Weights of a small GPT-style language model, trained from scratch on English Wikipedia.
Size: 9 layers, 7 heads of 64 (1 for keys and values), MLP 896 SwiGLU, vocabulary 32000, 43.6M parameters.
MLP neurons of a small language model. Each row is named by its layer, matrix (gate and up: input weights; down: output weights) and neuron, and shows model dimensions 16-143. Each number is 200 + 40 x the weight over its row's rms, rounded and kept within 0 to 999. A neuron's up and down rows have the sign that makes its largest values positive.
A block is one neuron, or neurons of one layer that tend to fire together. After each block is what it responds to, as a language model described it from the Wikipedia text at the highest values.

L5.gate502,188,114,158,145,232,96,252,139,237,105,236,228,232,195,254,233,263,244,184,197,192,208,176,242,228,163,136,192,159,175,161,262,165,212,252,263,128,162,174,126,177,233,224,234,200,217,228,217,187,241,196,147,152,150,159,302,178,218,191,173,201,206,217,218,206,196,268,223,123,226,211,171,218,196,212,265,238,208,186,195,109,176,201,213,190,186,264,165,226,213,231,205,275,217,196,233,193,185,213,213,214,169,203,178,217,242,249,155,195,209,219,176,194,180,206,202,170,269,219,195,157,254,172,253,194,184,178,144
L5.up502,299,209,213,167,227,159,254,159,196,209,245,222,217,251,196,114,174,233,153,155,181,165,202,190,174,205,178,155,220,222,206,194,181,188,185,222,143,178,285,244,276,260,193,181,278,169,149,205,187,112,197,206,271,178,185,199,187,191,179,161,210,223,214,239,240,175,124,198,188,237,161,234,265,209,195,197,203,251,149,119,216,152,173,206,218,194,224,162,217,207,258,218,213,176,284,217,157,220,157,215,192,105,226,163,170,213,58,145,201,119,234,203,245,213,187,193,220,214,223,145,120,218,238,264,166,215,154,175
L5.down502,201,174,77,165,165,228,176,199,191,162,168,184,200,221,227,245,198,213,230,203,211,151,226,167,189,180,235,158,191,108,149,243,99,164,197,195,223,231,191,225,130,165,203,176,251,198,275,227,145,252,184,204,250,185,246,219,163,160,141,174,232,178,286,245,188,197,184,194,147,152,235,168,231,248,207,252,170,154,156,202,197,173,248,180,203,235,182,259,226,222,181,191,164,126,211,180,152,162,187,276,272,187,226,215,199,194,181,154,148,166,178,125,163,215,178,217,235,191,176,224,254,202,211,199,250,248,156,267
Noun-phrase modifiers after determiners. Adjectives, numbers and quantifiers right after a determiner or possessive, before the head noun, such as his first term, the tower's three tiers, his most renowned film.

L4.gate589,179,120,282,129,213,159,213,146,171,225,201,215,198,153,188,216,204,204,249,209,165,192,214,289,218,151,190,267,275,172,284,118,174,188,189,187,217,174,168,172,175,272,206,208,187,189,261,224,207,147,273,232,104,200,178,225,220,139,218,200,224,283,182,220,213,161,193,217,179,227,225,209,142,212,191,195,227,198,210,176,202,190,237,163,223,168,253,206,164,207,160,220,163,213,158,200,194,163,154,183,203,237,208,167,267,181,188,268,177,204,113,255,242,201,185,161,205,208,238,122,252,266,224,257,183,188,108,208
L4.up589,273,243,180,217,216,177,170,196,235,268,154,131,258,96,136,194,215,142,173,193,126,227,169,106,148,247,217,232,176,188,284,164,164,227,185,200,196,193,222,137,218,203,132,164,192,228,200,303,187,248,202,200,213,112,182,195,198,232,173,213,219,243,247,198,251,193,208,207,213,181,183,270,161,157,205,242,167,189,231,219,154,146,176,201,148,240,266,230,232,137,120,237,193,216,199,159,138,186,210,229,202,220,193,250,246,178,140,181,196,204,247,154,225,191,228,185,200,238,149,212,166,194,192,221,252,169,167,236
L4.down589,122,194,136,154,233,257,150,219,195,171,182,170,152,213,194,179,250,204,225,235,201,214,164,250,184,146,188,196,166,133,286,214,116,195,203,205,134,223,209,206,142,277,159,152,222,213,283,199,163,155,218,238,129,192,246,251,126,192,227,246,203,150,243,223,180,165,246,200,207,170,134,166,199,237,206,215,120,203,256,190,162,181,221,188,178,198,100,233,194,171,170,209,154,172,230,262,200,170,178,199,200,207,203,149,197,240,195,122,137,153,203,252,118,201,143,184,165,227,157,264,224,180,180,198,251,202,130,181
L4.gate735,191,169,185,239,183,174,177,222,193,143,162,189,178,230,186,188,211,142,217,224,196,194,245,150,266,155,246,223,262,173,183,175,97,205,179,182,211,213,197,161,216,219,214,163,143,151,145,229,271,259,215,310,144,191,264,248,214,219,114,197,191,221,227,256,233,198,179,167,222,202,140,226,235,245,167,150,281,152,239,251,214,137,156,213,235,173,160,215,178,198,158,170,219,156,225,312,180,157,126,200,204,206,184,199,177,183,197,213,197,202,170,220,233,164,237,245,224,159,166,220,155,137,203,195,189,225,220,240
L4.up735,177,215,142,203,164,255,175,208,160,183,200,157,237,187,186,227,179,209,187,152,132,195,215,213,222,231,200,128,218,220,222,247,238,114,253,202,156,206,179,207,183,212,163,209,195,202,213,190,207,243,251,185,177,226,173,153,121,121,193,126,114,228,254,155,200,187,243,228,165,169,181,165,180,228,186,128,187,184,206,178,209,209,207,214,276,147,160,252,200,167,189,175,153,215,277,149,209,184,215,192,105,164,171,153,217,244,244,221,230,246,200,153,198,247,225,148,191,243,236,246,179,198,209,161,204,169,188,295
L4.down735,198,282,225,234,230,212,203,200,189,161,168,227,270,184,153,237,193,207,247,140,173,168,151,155,200,197,229,245,248,162,168,225,244,169,211,267,189,211,213,231,205,235,200,240,252,187,177,144,234,184,252,192,133,318,178,245,156,209,215,190,210,154,215,225,197,300,105,179,212,224,185,201,254,192,135,185,199,213,204,245,206,157,154,143,227,279,156,225,296,204,263,181,208,190,153,236,220,167,160,193,210,237,158,218,162,169,183,177,142,217,184,89,245,226,227,170,234,100,218,186,171,136,202,219,153,206,262,145
L4.gate810,237,235,237,182,200,228,196,178,208,166,151,178,241,198,142,214,168,141,154,202,134,237,216,162,192,194,258,264,251,256,238,213,231,179,231,229,198,185,204,217,184,226,169,243,153,198,148,216,234,156,179,206,156,194,189,232,176,170,275,163,182,277,196,213,213,201,229,207,123,219,149,198,194,211,225,205,221,229,208,202,212,187,160,218,180,215,194,217,210,233,185,191,171,182,183,195,150,213,200,262,201,212,183,201,229,227,93,253,198,146,187,141,243,124,190,195,156,179,253,259,250,222,327,220,221,159,235,166
L4.up810,190,189,200,205,182,239,214,220,250,166,216,241,219,136,149,243,226,178,257,194,144,212,192,218,204,226,256,210,189,260,232,172,150,219,197,271,290,232,210,269,170,174,241,191,149,148,206,231,186,260,175,177,168,197,244,218,166,197,204,216,206,218,224,175,278,162,117,179,201,200,217,226,149,192,250,199,199,186,294,174,231,153,173,191,205,222,256,154,210,346,202,203,161,159,255,175,173,232,197,231,222,229,162,193,156,180,148,254,240,244,240,161,201,226,200,184,288,194,218,199,141,232,217,228,163,189,152,132
L4.down810,259,208,225,201,216,236,160,265,212,206,181,212,184,166,224,219,99,188,196,177,150,151,210,185,223,213,238,147,214,212,195,254,159,197,194,203,189,222,248,234,157,257,220,196,159,136,176,220,218,214,266,180,192,227,115,235,153,149,182,167,220,309,215,223,193,149,143,176,178,190,233,200,268,199,195,202,241,191,218,204,198,214,163,207,94,172,230,106,238,173,220,194,224,149,176,200,185,135,231,120,197,231,202,149,224,203,177,230,182,137,217,217,312,174,206,164,215,203,165,240,217,253,204,200,229,213,186,255
L4.gate843,205,184,214,255,169,252,215,218,220,179,192,178,255,268,188,227,176,190,241,236,163,105,207,291,85,221,158,207,269,214,244,190,259,159,226,189,261,132,193,220,205,244,218,246,189,178,168,81,315,159,185,195,223,209,131,188,279,176,251,201,161,270,202,253,209,201,194,233,148,218,174,186,191,178,185,212,194,150,112,181,177,243,199,163,187,238,355,241,198,289,256,249,211,159,197,187,176,210,205,214,264,224,121,228,127,235,190,257,183,198,207,148,195,238,180,186,289,204,298,198,156,201,193,272,203,204,223,216
L4.up843,166,215,200,181,222,190,194,145,208,214,214,197,128,264,263,156,136,225,186,156,186,232,189,202,116,205,175,160,184,197,157,213,236,160,183,247,155,226,205,212,252,294,221,228,185,177,211,238,170,236,146,174,164,196,209,228,227,135,202,174,213,174,159,247,244,211,85,185,190,199,188,170,169,217,166,167,137,226,138,198,188,216,159,196,181,223,68,191,138,264,190,238,297,204,169,249,158,196,189,204,228,180,184,240,254,192,167,192,221,230,192,177,169,205,155,166,272,204,229,224,184,145,253,239,209,186,168,243
L4.down843,161,267,210,265,143,225,189,232,219,239,179,201,182,288,210,182,251,162,189,206,141,174,238,177,232,225,266,223,232,210,211,258,204,157,180,223,117,156,254,122,193,248,197,189,242,197,169,190,176,187,226,164,202,181,197,249,185,256,235,200,135,195,168,175,140,225,208,131,230,231,105,222,277,206,232,158,172,176,174,258,192,176,205,157,141,296,225,236,180,224,153,162,199,175,194,210,236,279,186,217,294,180,111,224,181,248,196,147,202,202,180,206,194,260,235,176,230,202,189,223,224,274,231,269,171,159,249,216
Hyphen in compounds. Hyphens and dashes joining words inside compounds, as in American-born, Turkish-led, Warmian-Masurian, 25-man; sometimes the second word of a multiword name (New South, Youth career).

L4.gate149,202,288,231,149,291,259,216,227,193,223,258,128,174,190,219,156,241,202,247,240,183,207,204,253,178,165,158,171,231,184,189,212,184,243,228,220,127,212,159,162,239,223,262,245,185,208,216,205,149,228,82,232,221,187,232,232,243,169,175,190,128,249,225,156,229,212,191,266,190,232,183,162,239,207,223,212,176,277,254,148,156,211,162,260,164,180,215,205,205,195,143,158,202,202,240,204,147,147,121,136,161,271,201,208,161,170,189,188,242,181,250,285,146,207,180,256,119,189,161,197,227,212,191,218,229,180,244,226
L4.up149,188,194,271,173,167,158,199,159,240,210,170,223,229,147,226,178,175,168,184,171,158,165,195,135,159,177,218,210,237,121,221,212,143,142,136,170,274,244,131,140,204,149,270,199,260,223,152,186,247,215,155,214,187,249,112,168,282,233,189,207,190,230,182,198,178,162,192,216,136,160,205,183,205,277,207,162,177,186,156,163,173,112,241,190,161,225,182,230,143,161,141,209,186,224,144,253,233,204,165,217,197,219,199,176,140,184,172,234,156,173,202,216,311,204,79,238,264,221,200,169,181,223,225,165,238,181,201,267
L4.down149,176,202,111,138,226,209,214,212,179,112,193,133,192,214,221,183,241,200,211,244,220,205,250,195,224,181,211,140,241,247,228,210,196,263,226,198,157,193,233,149,216,188,272,197,203,296,227,207,200,217,74,198,185,172,215,249,185,135,162,204,164,172,202,218,114,227,145,194,252,168,201,240,195,200,230,288,181,268,216,164,159,241,193,195,192,212,295,176,200,217,153,201,149,184,248,107,177,147,109,235,151,183,177,259,235,228,145,171,182,196,241,258,197,322,282,196,177,243,200,151,267,165,236,265,194,191,186,161
L4.gate496,158,201,213,199,229,231,182,195,210,171,161,179,207,151,255,158,133,150,195,246,160,194,214,166,252,225,161,267,179,236,197,147,160,236,232,185,184,262,199,174,264,203,235,252,239,199,254,219,179,214,153,192,214,138,252,172,213,189,215,210,114,222,218,178,227,211,188,235,239,196,158,226,175,177,131,179,163,204,240,171,214,193,268,143,131,262,167,286,164,185,147,114,242,176,84,238,164,138,98,211,219,312,304,212,297,205,235,167,160,171,214,179,246,217,152,158,206,238,169,202,224,159,190,195,105,194,262,215
L4.up496,193,221,140,200,177,179,221,213,250,260,244,230,173,198,233,221,245,192,206,194,209,181,181,167,192,168,85,191,211,211,209,232,233,213,186,125,188,147,263,134,207,215,142,180,207,204,206,188,226,186,285,166,202,191,96,86,187,193,162,178,217,180,204,229,173,118,278,252,249,197,209,169,244,258,103,143,241,199,256,240,153,220,191,220,171,275,204,193,302,122,146,167,150,171,177,289,255,184,262,139,181,232,234,139,206,143,175,223,193,114,189,190,260,199,209,186,175,252,203,187,153,254,222,238,196,167,183,155
L4.down496,104,165,208,153,198,299,219,205,109,204,175,211,293,172,156,206,200,253,255,181,168,180,242,158,190,171,196,211,207,187,220,192,159,212,207,269,202,182,146,199,150,177,183,170,188,139,268,201,267,259,156,218,150,185,207,223,179,155,166,229,102,208,241,188,161,265,173,199,232,145,197,246,168,197,205,166,187,115,197,200,180,103,243,221,137,258,175,190,209,233,167,206,195,153,177,199,125,199,191,230,190,239,270,168,164,196,242,238,250,224,190,239,194,212,150,208,191,203,253,220,220,184,174,252,236,207,153,142
L4.gate758,208,202,197,181,218,160,255,153,225,149,171,204,175,194,201,151,233,234,257,199,183,155,199,274,203,206,215,220,215,201,204,174,207,264,196,229,264,219,187,183,234,171,203,162,243,158,216,218,124,159,194,234,229,158,217,153,241,252,179,206,207,235,211,250,189,274,275,190,221,205,156,192,133,154,213,133,187,237,143,137,175,171,242,237,184,207,206,127,266,209,200,140,262,212,235,260,253,163,217,216,174,229,157,131,203,188,207,210,183,171,212,236,303,175,211,168,240,222,165,139,206,231,189,213,180,157,233,217
L4.up758,201,172,202,320,216,179,195,245,243,231,193,234,176,179,241,150,196,264,248,257,253,206,191,188,248,202,227,238,177,196,178,158,220,149,211,208,145,203,255,220,142,183,240,230,207,224,202,102,205,138,237,143,157,224,155,205,219,190,251,188,218,188,207,187,168,160,133,223,179,195,212,154,227,159,218,201,153,186,196,154,189,213,246,240,192,203,213,241,164,193,123,182,161,195,161,153,165,202,152,175,200,221,193,199,222,186,227,207,187,219,174,243,229,322,196,217,160,253,209,178,165,201,165,180,194,226,166,224
L4.down758,257,165,170,125,193,198,206,200,215,182,195,201,246,196,201,224,176,255,202,172,174,189,251,259,222,232,181,218,168,183,220,205,178,236,235,164,178,218,143,192,138,191,284,261,186,213,168,222,257,208,230,259,240,180,203,199,179,241,190,231,152,175,150,202,218,208,191,220,154,189,225,292,202,269,167,218,194,157,159,197,174,204,244,283,222,204,208,152,201,243,209,191,217,131,200,307,203,166,194,266,202,208,325,243,165,194,172,257,175,211,205,243,218,221,202,229,154,166,157,192,180,191,201,214,140,196,187,276
L4.gate807,159,234,209,248,218,179,184,178,202,206,213,232,174,211,208,297,207,191,197,217,184,161,235,159,228,238,256,215,210,163,219,128,220,215,149,227,199,231,269,203,203,211,269,171,236,200,204,208,161,130,92,213,197,142,159,243,200,225,181,230,212,228,243,248,126,202,183,276,202,240,204,211,172,243,254,186,149,156,223,220,174,147,151,187,163,240,157,155,237,211,244,202,225,149,178,213,156,259,207,192,249,156,194,143,270,206,170,283,182,237,148,224,286,225,149,208,213,177,222,225,165,190,193,150,200,226,216,192
L4.up807,201,224,126,244,200,189,206,171,207,237,222,254,250,189,234,188,197,273,88,131,205,176,172,241,246,158,217,195,214,183,204,263,206,221,169,170,183,144,163,210,215,232,214,196,216,161,233,227,151,229,170,211,195,117,134,174,238,202,196,237,99,278,117,229,137,206,204,193,146,206,179,198,214,191,155,160,169,227,184,244,223,219,260,246,153,155,201,244,179,234,257,258,141,170,161,212,222,155,225,197,161,175,187,176,174,181,185,173,195,203,230,215,119,138,165,223,137,226,188,145,140,224,108,175,132,161,248,138
L4.down807,161,200,164,157,288,164,175,222,200,175,176,180,164,261,177,264,198,243,135,248,106,233,199,170,175,169,210,229,194,251,178,219,180,160,248,219,149,179,249,206,223,263,212,220,166,197,202,235,188,157,211,190,203,246,166,227,180,177,217,235,225,134,199,171,176,186,114,126,269,248,178,181,209,166,167,221,160,129,283,136,135,195,343,163,180,180,223,238,224,207,178,97,229,234,209,218,223,245,171,177,254,180,210,203,209,171,164,276,264,127,215,207,144,210,210,181,237,252,229,279,220,198,183,214,167,288,175,237
Pending noun-phrase modifiers. Commas, and or or, adverbs or years inside a noun phrase before its head noun, e.g. keen, tireless muse; historically significant; the then Union.

L2.gate118,213,209,195,162,242,135,166,241,200,232,265,212,137,162,207,158,228,210,220,188,105,264,233,248,178,209,230,176,225,210,140,232,233,279,165,154,213,182,193,116,203,185,240,203,236,268,231,272,182,290,199,250,225,277,186,212,187,202,217,230,198,232,171,166,224,152,218,271,237,202,169,230,176,213,169,147,195,231,297,199,207,225,222,225,217,178,207,149,231,221,183,195,178,151,234,180,208,227,174,249,203,213,147,287,134,196,245,182,143,182,186,196,209,128,187,223,203,199,234,255,194,190,147,179,161,264,167,196
L2.up118,212,210,274,162,225,222,121,155,211,190,173,151,202,239,219,186,173,211,172,190,192,219,156,179,211,211,207,220,237,226,234,125,188,239,219,234,269,149,259,204,237,231,207,253,138,245,190,194,178,154,221,149,252,203,207,189,199,166,267,115,231,241,232,166,167,244,202,221,207,201,274,177,175,183,224,163,142,255,211,185,173,233,143,187,224,185,239,201,145,205,216,217,272,189,135,223,192,150,140,100,203,211,196,214,231,203,204,235,184,185,224,311,213,367,169,199,172,234,226,207,203,221,196,172,276,173,154,277
L2.down118,201,238,166,271,238,140,175,147,148,187,214,176,228,176,160,155,211,165,201,112,196,221,249,191,247,159,158,166,183,286,197,149,229,183,212,248,159,217,197,160,253,164,211,203,194,286,212,193,230,170,201,190,281,190,115,199,220,130,226,147,177,144,155,176,187,154,183,129,181,184,256,193,195,185,244,256,235,224,191,116,192,258,204,202,221,214,167,265,142,213,171,140,200,151,205,226,205,166,176,291,139,160,268,173,142,295,257,251,188,179,219,130,270,183,242,205,210,200,200,195,202,76,190,258,190,124,186,248
L2.gate348,143,210,187,182,199,202,257,226,255,197,209,156,203,180,197,156,146,196,249,216,228,225,193,195,182,160,260,247,174,189,241,132,161,250,162,216,241,182,189,228,268,151,207,226,199,112,166,145,200,124,213,127,281,144,241,212,192,278,247,195,218,156,211,273,221,172,176,191,186,246,253,242,242,242,266,216,271,141,236,186,123,191,176,270,171,273,144,233,224,188,137,213,188,225,174,221,211,259,249,208,244,225,199,201,216,203,170,216,203,234,230,156,113,220,144,217,227,203,225,143,176,212,210,183,221,230,218,231
L2.up348,156,192,216,185,206,233,249,244,201,176,185,177,279,183,193,182,263,217,178,177,196,206,156,189,199,176,264,254,173,259,202,197,210,251,274,165,220,177,211,255,213,137,214,222,180,198,232,213,134,184,190,160,182,178,204,204,125,216,185,202,163,145,177,221,201,215,180,225,154,241,179,204,181,173,216,132,272,142,182,242,195,180,148,223,204,244,200,274,171,186,132,266,238,197,184,224,159,280,286,178,232,170,185,139,140,186,211,231,218,218,226,182,136,222,206,185,205,229,170,136,191,213,98,251,240,193,186,169
L2.down348,170,163,185,150,194,156,222,202,242,179,173,202,265,205,186,192,162,180,163,197,221,217,207,168,188,186,220,205,205,247,160,212,261,273,231,190,164,248,218,241,189,217,164,220,223,198,177,239,207,191,230,231,136,171,205,214,164,222,153,214,256,164,232,164,271,252,201,206,223,272,163,204,183,241,198,226,284,257,173,220,164,145,223,154,205,206,248,182,152,262,144,252,245,224,220,144,165,213,262,136,151,152,163,92,195,166,174,231,198,218,218,202,130,197,206,262,151,236,173,196,161,168,208,200,207,218,250,191
L2.gate548,208,156,239,213,151,187,163,210,260,118,224,209,205,243,136,162,173,234,234,258,114,224,211,247,201,219,168,197,226,209,205,208,214,181,166,203,200,180,134,165,281,174,184,172,216,222,222,248,193,170,232,88,202,194,300,233,169,167,162,163,261,182,215,183,107,221,161,154,218,168,227,189,216,211,236,139,169,218,258,149,192,233,193,221,118,187,170,132,140,194,190,162,180,253,257,143,200,213,135,181,241,212,149,207,257,217,245,157,200,260,162,237,257,196,121,199,148,262,172,151,222,243,143,213,153,224,200,218
L2.up548,189,127,211,168,234,140,135,212,242,165,227,193,195,240,269,181,174,203,243,233,55,220,213,225,219,207,165,146,291,316,212,248,268,220,183,203,171,159,143,155,216,213,203,196,225,158,275,184,179,190,267,155,279,196,235,204,229,182,233,152,224,214,146,218,170,175,190,223,148,234,244,210,229,217,192,145,203,230,272,249,188,224,56,186,184,159,192,158,234,181,192,173,162,229,202,219,289,188,211,147,236,170,154,193,140,242,252,202,176,138,180,198,136,158,168,222,195,188,211,184,229,278,183,152,142,180,104,201
L2.down548,166,199,202,194,220,214,207,109,203,213,165,173,233,149,238,166,155,188,215,203,225,166,236,141,238,234,169,113,176,199,198,232,160,197,224,179,153,189,221,169,213,173,217,210,225,228,85,211,226,211,141,264,215,226,232,245,125,225,195,220,205,181,216,136,167,191,182,213,256,239,216,234,112,232,252,200,230,201,228,204,227,176,237,247,141,209,235,169,126,221,174,182,174,209,225,255,145,244,155,243,236,159,171,153,190,184,210,216,171,212,221,261,189,119,144,212,244,246,171,206,165,212,142,269,177,228,172,221
L2.gate683,133,260,174,274,205,213,280,145,212,207,183,205,240,158,224,150,194,134,222,214,252,207,144,185,217,167,157,219,230,197,116,239,226,291,224,195,197,133,204,217,259,150,194,197,227,114,187,225,234,240,207,155,198,224,196,223,197,131,235,174,243,213,232,186,239,202,218,170,230,243,145,172,180,209,205,234,194,195,206,238,159,192,144,201,152,235,184,154,209,162,277,196,170,159,243,223,219,282,147,249,221,90,171,240,203,294,167,214,188,202,221,184,212,121,219,223,200,190,265,139,225,248,179,181,147,156,197,295
L2.up683,175,225,192,181,163,213,156,167,144,260,155,222,184,191,238,200,182,196,239,260,162,198,187,228,160,159,210,258,226,183,208,244,189,200,234,190,223,182,201,272,184,203,242,217,174,218,219,206,177,137,215,258,299,168,131,220,129,171,167,191,200,210,117,199,178,211,169,201,255,185,88,228,239,285,308,146,236,158,204,286,178,192,167,145,104,209,197,211,193,207,274,153,251,228,187,173,182,166,127,168,244,217,178,229,161,246,229,226,130,271,167,191,170,142,192,190,166,190,167,195,121,201,225,172,132,103,207,210
L2.down683,111,230,126,243,175,267,240,220,182,194,232,208,221,219,185,212,189,192,194,203,179,297,188,132,240,220,176,226,245,179,202,182,165,210,146,187,210,153,233,243,253,122,223,270,194,204,164,275,119,270,164,212,188,108,179,182,125,273,206,204,203,154,223,224,200,169,146,192,244,124,247,212,185,169,205,214,247,182,166,203,231,229,144,171,149,244,203,131,177,228,214,158,198,234,241,224,168,143,155,193,219,89,242,198,211,177,195,212,185,237,208,186,201,173,230,184,185,141,166,163,162,177,275,107,154,162,138,268
Superlatives after "the". Superlative and ranking words right after "the" or a possessive, such as best, most, only, earliest, and worst, often describing records or rankings.

L5.gate832,233,220,203,202,198,189,246,139,196,127,188,166,218,178,209,249,177,172,196,159,51,231,176,246,219,179,143,193,213,214,255,214,111,129,184,267,246,162,211,212,199,271,230,191,129,170,147,164,191,255,224,177,212,181,180,224,160,119,224,76,233,210,213,200,274,227,189,239,232,141,187,195,230,194,173,185,244,269,226,246,155,119,181,255,163,161,254,196,180,242,198,219,187,203,215,225,173,230,124,189,187,308,302,170,183,205,148,181,183,218,218,173,198,180,281,243,156,164,212,179,189,163,270,184,249,147,222,178
L5.up832,172,141,183,241,189,238,167,208,240,105,318,222,139,243,216,192,223,194,170,167,179,146,175,247,158,230,253,255,156,212,233,207,114,142,156,216,272,167,250,190,169,236,204,122,220,158,168,175,258,268,170,241,195,183,207,265,194,131,166,210,225,170,188,182,170,210,81,212,126,231,185,187,204,158,187,138,210,268,240,232,206,144,216,178,204,264,155,238,209,217,226,175,202,220,253,182,173,209,131,250,118,174,230,216,241,261,180,232,165,268,98,195,185,234,136,88,201,287,245,227,158,145,195,171,248,142,213,204
L5.down832,220,215,186,170,172,132,153,270,164,133,106,202,163,99,219,257,169,202,216,182,205,182,113,238,203,155,144,230,186,170,158,280,234,194,219,176,223,225,259,223,232,257,249,215,184,136,155,199,180,156,261,170,195,216,153,239,151,94,185,212,129,256,222,201,238,167,180,208,208,166,194,181,217,205,191,192,232,213,211,205,164,147,230,185,196,160,219,192,215,193,128,159,194,91,198,220,229,99,252,163,237,248,255,186,143,227,174,202,238,114,210,245,200,286,281,222,159,195,196,205,179,213,256,216,213,197,247,171
Word-joining hyphens. Hyphens joining word parts in compounds, transliterated names, number ranges and table cells, e.g. T-shirt, five-pointed, Ash-Shuyukh, 3-91; also table separators.

L2.gate408,206,179,214,191,220,231,166,194,211,151,179,200,256,167,247,176,238,230,163,185,207,125,194,166,169,229,216,165,202,218,220,206,212,214,196,169,205,190,190,240,150,195,193,214,238,175,230,197,222,159,220,131,217,140,155,204,192,146,201,141,175,224,198,165,265,174,204,211,239,207,134,238,255,257,216,161,238,205,228,255,183,242,182,184,215,148,181,131,198,236,187,200,219,248,203,176,218,286,265,180,223,206,232,239,228,174,185,183,211,245,179,146,224,151,234,143,279,196,254,162,284,203,250,155,295,154,215,192
L2.up408,235,165,277,141,202,171,232,103,261,274,164,242,233,245,191,186,179,205,136,173,219,184,169,177,183,159,228,272,204,169,140,155,146,224,169,190,196,249,249,181,187,220,171,160,248,176,109,233,244,149,143,219,204,180,210,211,163,168,209,258,156,148,230,138,162,152,247,184,239,213,191,186,246,245,177,142,179,208,220,163,198,167,228,226,272,221,191,164,272,254,264,105,190,227,167,189,160,280,190,151,220,185,177,261,229,198,207,259,243,238,173,168,203,227,217,199,174,264,274,181,222,194,218,167,192,144,206,276
L2.down408,255,183,208,189,300,198,157,268,158,200,126,148,178,214,177,193,167,221,221,284,243,182,248,237,254,225,214,217,209,198,280,231,178,215,203,261,179,127,135,216,158,207,169,205,169,245,237,212,198,230,185,178,246,207,203,185,185,234,200,204,125,285,147,229,214,193,107,244,239,254,205,162,216,191,233,193,216,146,264,220,177,135,171,234,169,164,242,160,304,196,204,266,193,224,206,207,222,194,274,185,156,232,198,140,182,223,226,282,157,123,155,204,288,134,128,193,186,173,199,188,164,178,245,197,180,159,177,231
L2.gate449,163,237,192,124,228,226,185,202,236,182,168,257,202,148,161,169,190,254,211,201,167,167,180,238,178,136,234,197,263,221,248,181,188,197,252,241,243,185,249,206,178,279,147,193,145,188,170,240,258,204,255,160,214,186,200,213,180,155,198,160,207,228,211,155,155,212,141,251,199,150,183,171,292,209,191,189,225,209,258,178,197,143,160,203,208,179,178,170,195,285,202,222,173,182,177,177,175,204,141,202,234,209,211,232,225,218,158,265,221,246,200,195,237,176,190,227,166,177,220,201,295,166,267,161,206,116,227,277
L2.up449,164,198,124,225,146,192,65,172,223,267,257,183,185,117,112,201,194,235,163,194,137,134,186,226,185,235,168,274,198,194,262,152,152,138,164,161,248,141,253,183,175,194,212,147,235,172,193,212,146,188,230,187,164,175,143,169,223,132,226,183,302,333,176,172,266,167,163,188,200,183,218,230,257,152,157,165,253,202,232,193,175,213,176,144,228,232,121,243,180,205,148,187,254,177,214,200,205,238,209,249,136,228,189,238,243,229,222,204,181,302,188,245,143,242,135,110,220,238,226,220,216,194,199,244,189,170,236,196
L2.down449,202,238,172,189,182,232,227,172,155,220,134,241,158,162,173,134,146,186,177,227,195,142,239,207,213,164,187,149,263,222,249,241,220,170,284,203,195,243,294,168,169,221,237,195,186,161,141,222,216,155,200,201,235,280,189,177,167,152,247,202,217,153,166,213,205,202,197,190,221,167,167,218,191,269,190,222,210,130,171,215,152,144,186,167,224,183,167,148,251,222,157,222,199,220,212,215,203,202,185,172,250,216,229,242,184,239,218,230,233,177,220,218,305,222,244,212,140,94,166,169,182,208,253,221,198,180,183,191
L2.gate549,214,270,187,158,248,260,190,166,249,190,188,227,204,165,217,230,220,197,256,245,155,158,160,226,272,158,187,232,201,246,189,162,294,143,201,129,204,157,193,127,260,161,174,183,159,223,188,168,203,206,217,229,216,176,251,157,185,161,222,123,255,154,173,238,157,105,154,182,163,263,244,225,178,259,151,97,164,109,220,178,213,261,210,161,222,170,153,217,153,119,241,206,271,184,155,185,164,150,212,154,213,102,159,151,218,188,145,252,233,229,286,165,227,210,225,244,181,235,185,55,136,178,160,197,245,103,174,158
L2.up549,189,256,224,209,306,174,173,191,297,172,134,235,198,250,164,160,192,216,272,203,219,201,215,239,154,235,203,213,217,232,230,213,190,193,261,263,239,177,195,212,216,204,152,189,147,202,168,222,291,217,255,184,158,192,189,184,173,218,186,193,176,219,212,161,179,178,157,141,254,157,106,149,246,255,251,240,127,164,221,182,210,137,166,187,245,149,219,155,150,289,249,234,190,202,218,197,127,242,98,186,257,207,239,176,232,213,195,282,204,215,177,169,256,182,238,218,115,131,222,212,181,210,338,206,175,182,223,247
L2.down549,224,211,139,222,203,257,168,148,235,194,197,229,171,239,211,116,138,205,173,171,181,207,128,209,247,169,168,237,159,164,218,218,183,158,182,258,210,267,210,241,163,217,191,159,210,191,224,220,260,185,158,163,234,257,185,187,249,168,203,220,222,202,226,193,212,173,144,211,245,204,197,175,249,239,172,197,199,210,204,181,215,179,196,192,156,137,201,194,157,160,139,229,205,210,216,225,183,234,188,146,222,218,175,194,247,239,159,232,191,126,201,163,241,154,159,249,154,194,249,256,156,215,184,218,209,173,238,158
L2.gate644,254,247,191,200,211,203,163,170,189,248,220,238,158,183,190,238,188,165,171,216,109,131,179,226,227,171,193,260,183,151,207,196,232,168,211,283,121,107,224,237,259,240,250,226,192,222,165,190,200,168,249,274,198,185,111,211,220,190,161,198,221,267,197,218,174,160,193,145,241,237,233,149,221,240,249,216,195,227,239,120,164,161,204,186,181,208,164,214,104,219,156,216,105,192,231,207,219,252,151,199,252,217,199,223,231,189,223,317,242,235,167,213,312,156,274,244,242,119,174,321,146,219,192,200,210,207,237,230
L2.up644,214,214,163,230,191,198,179,192,261,205,229,116,229,177,155,244,156,251,195,137,171,253,216,215,190,261,169,230,160,219,229,242,205,180,226,206,205,188,238,208,269,221,172,238,125,207,231,221,215,271,190,176,274,206,188,221,216,257,205,165,208,223,199,194,131,174,200,185,198,247,167,185,223,202,218,204,119,213,231,237,208,171,216,228,174,187,175,228,155,270,266,157,125,198,190,186,121,158,159,237,212,231,152,182,253,158,254,218,205,288,173,273,260,181,226,209,208,243,161,214,205,175,250,191,198,262,218,198
L2.down644,245,241,135,148,174,187,237,236,182,209,180,277,196,232,236,179,218,175,132,226,177,81,234,170,226,192,215,242,215,99,211,156,187,149,225,274,171,184,246,133,179,173,212,200,206,236,109,234,228,197,273,271,150,215,216,192,162,162,217,182,261,213,158,146,171,212,219,206,283,198,230,143,140,225,251,224,173,224,205,179,185,141,254,255,234,141,206,260,196,191,164,205,225,219,236,228,148,199,149,172,232,177,159,205,180,213,165,289,239,228,206,218,202,163,259,223,226,118,208,285,148,189,200,251,253,202,220,253
Word-internal hyphens. The hyphen joining two parts of a compound word or name, as in Ne-Yo, first-ever, semi-permanent, full-time and SA-26.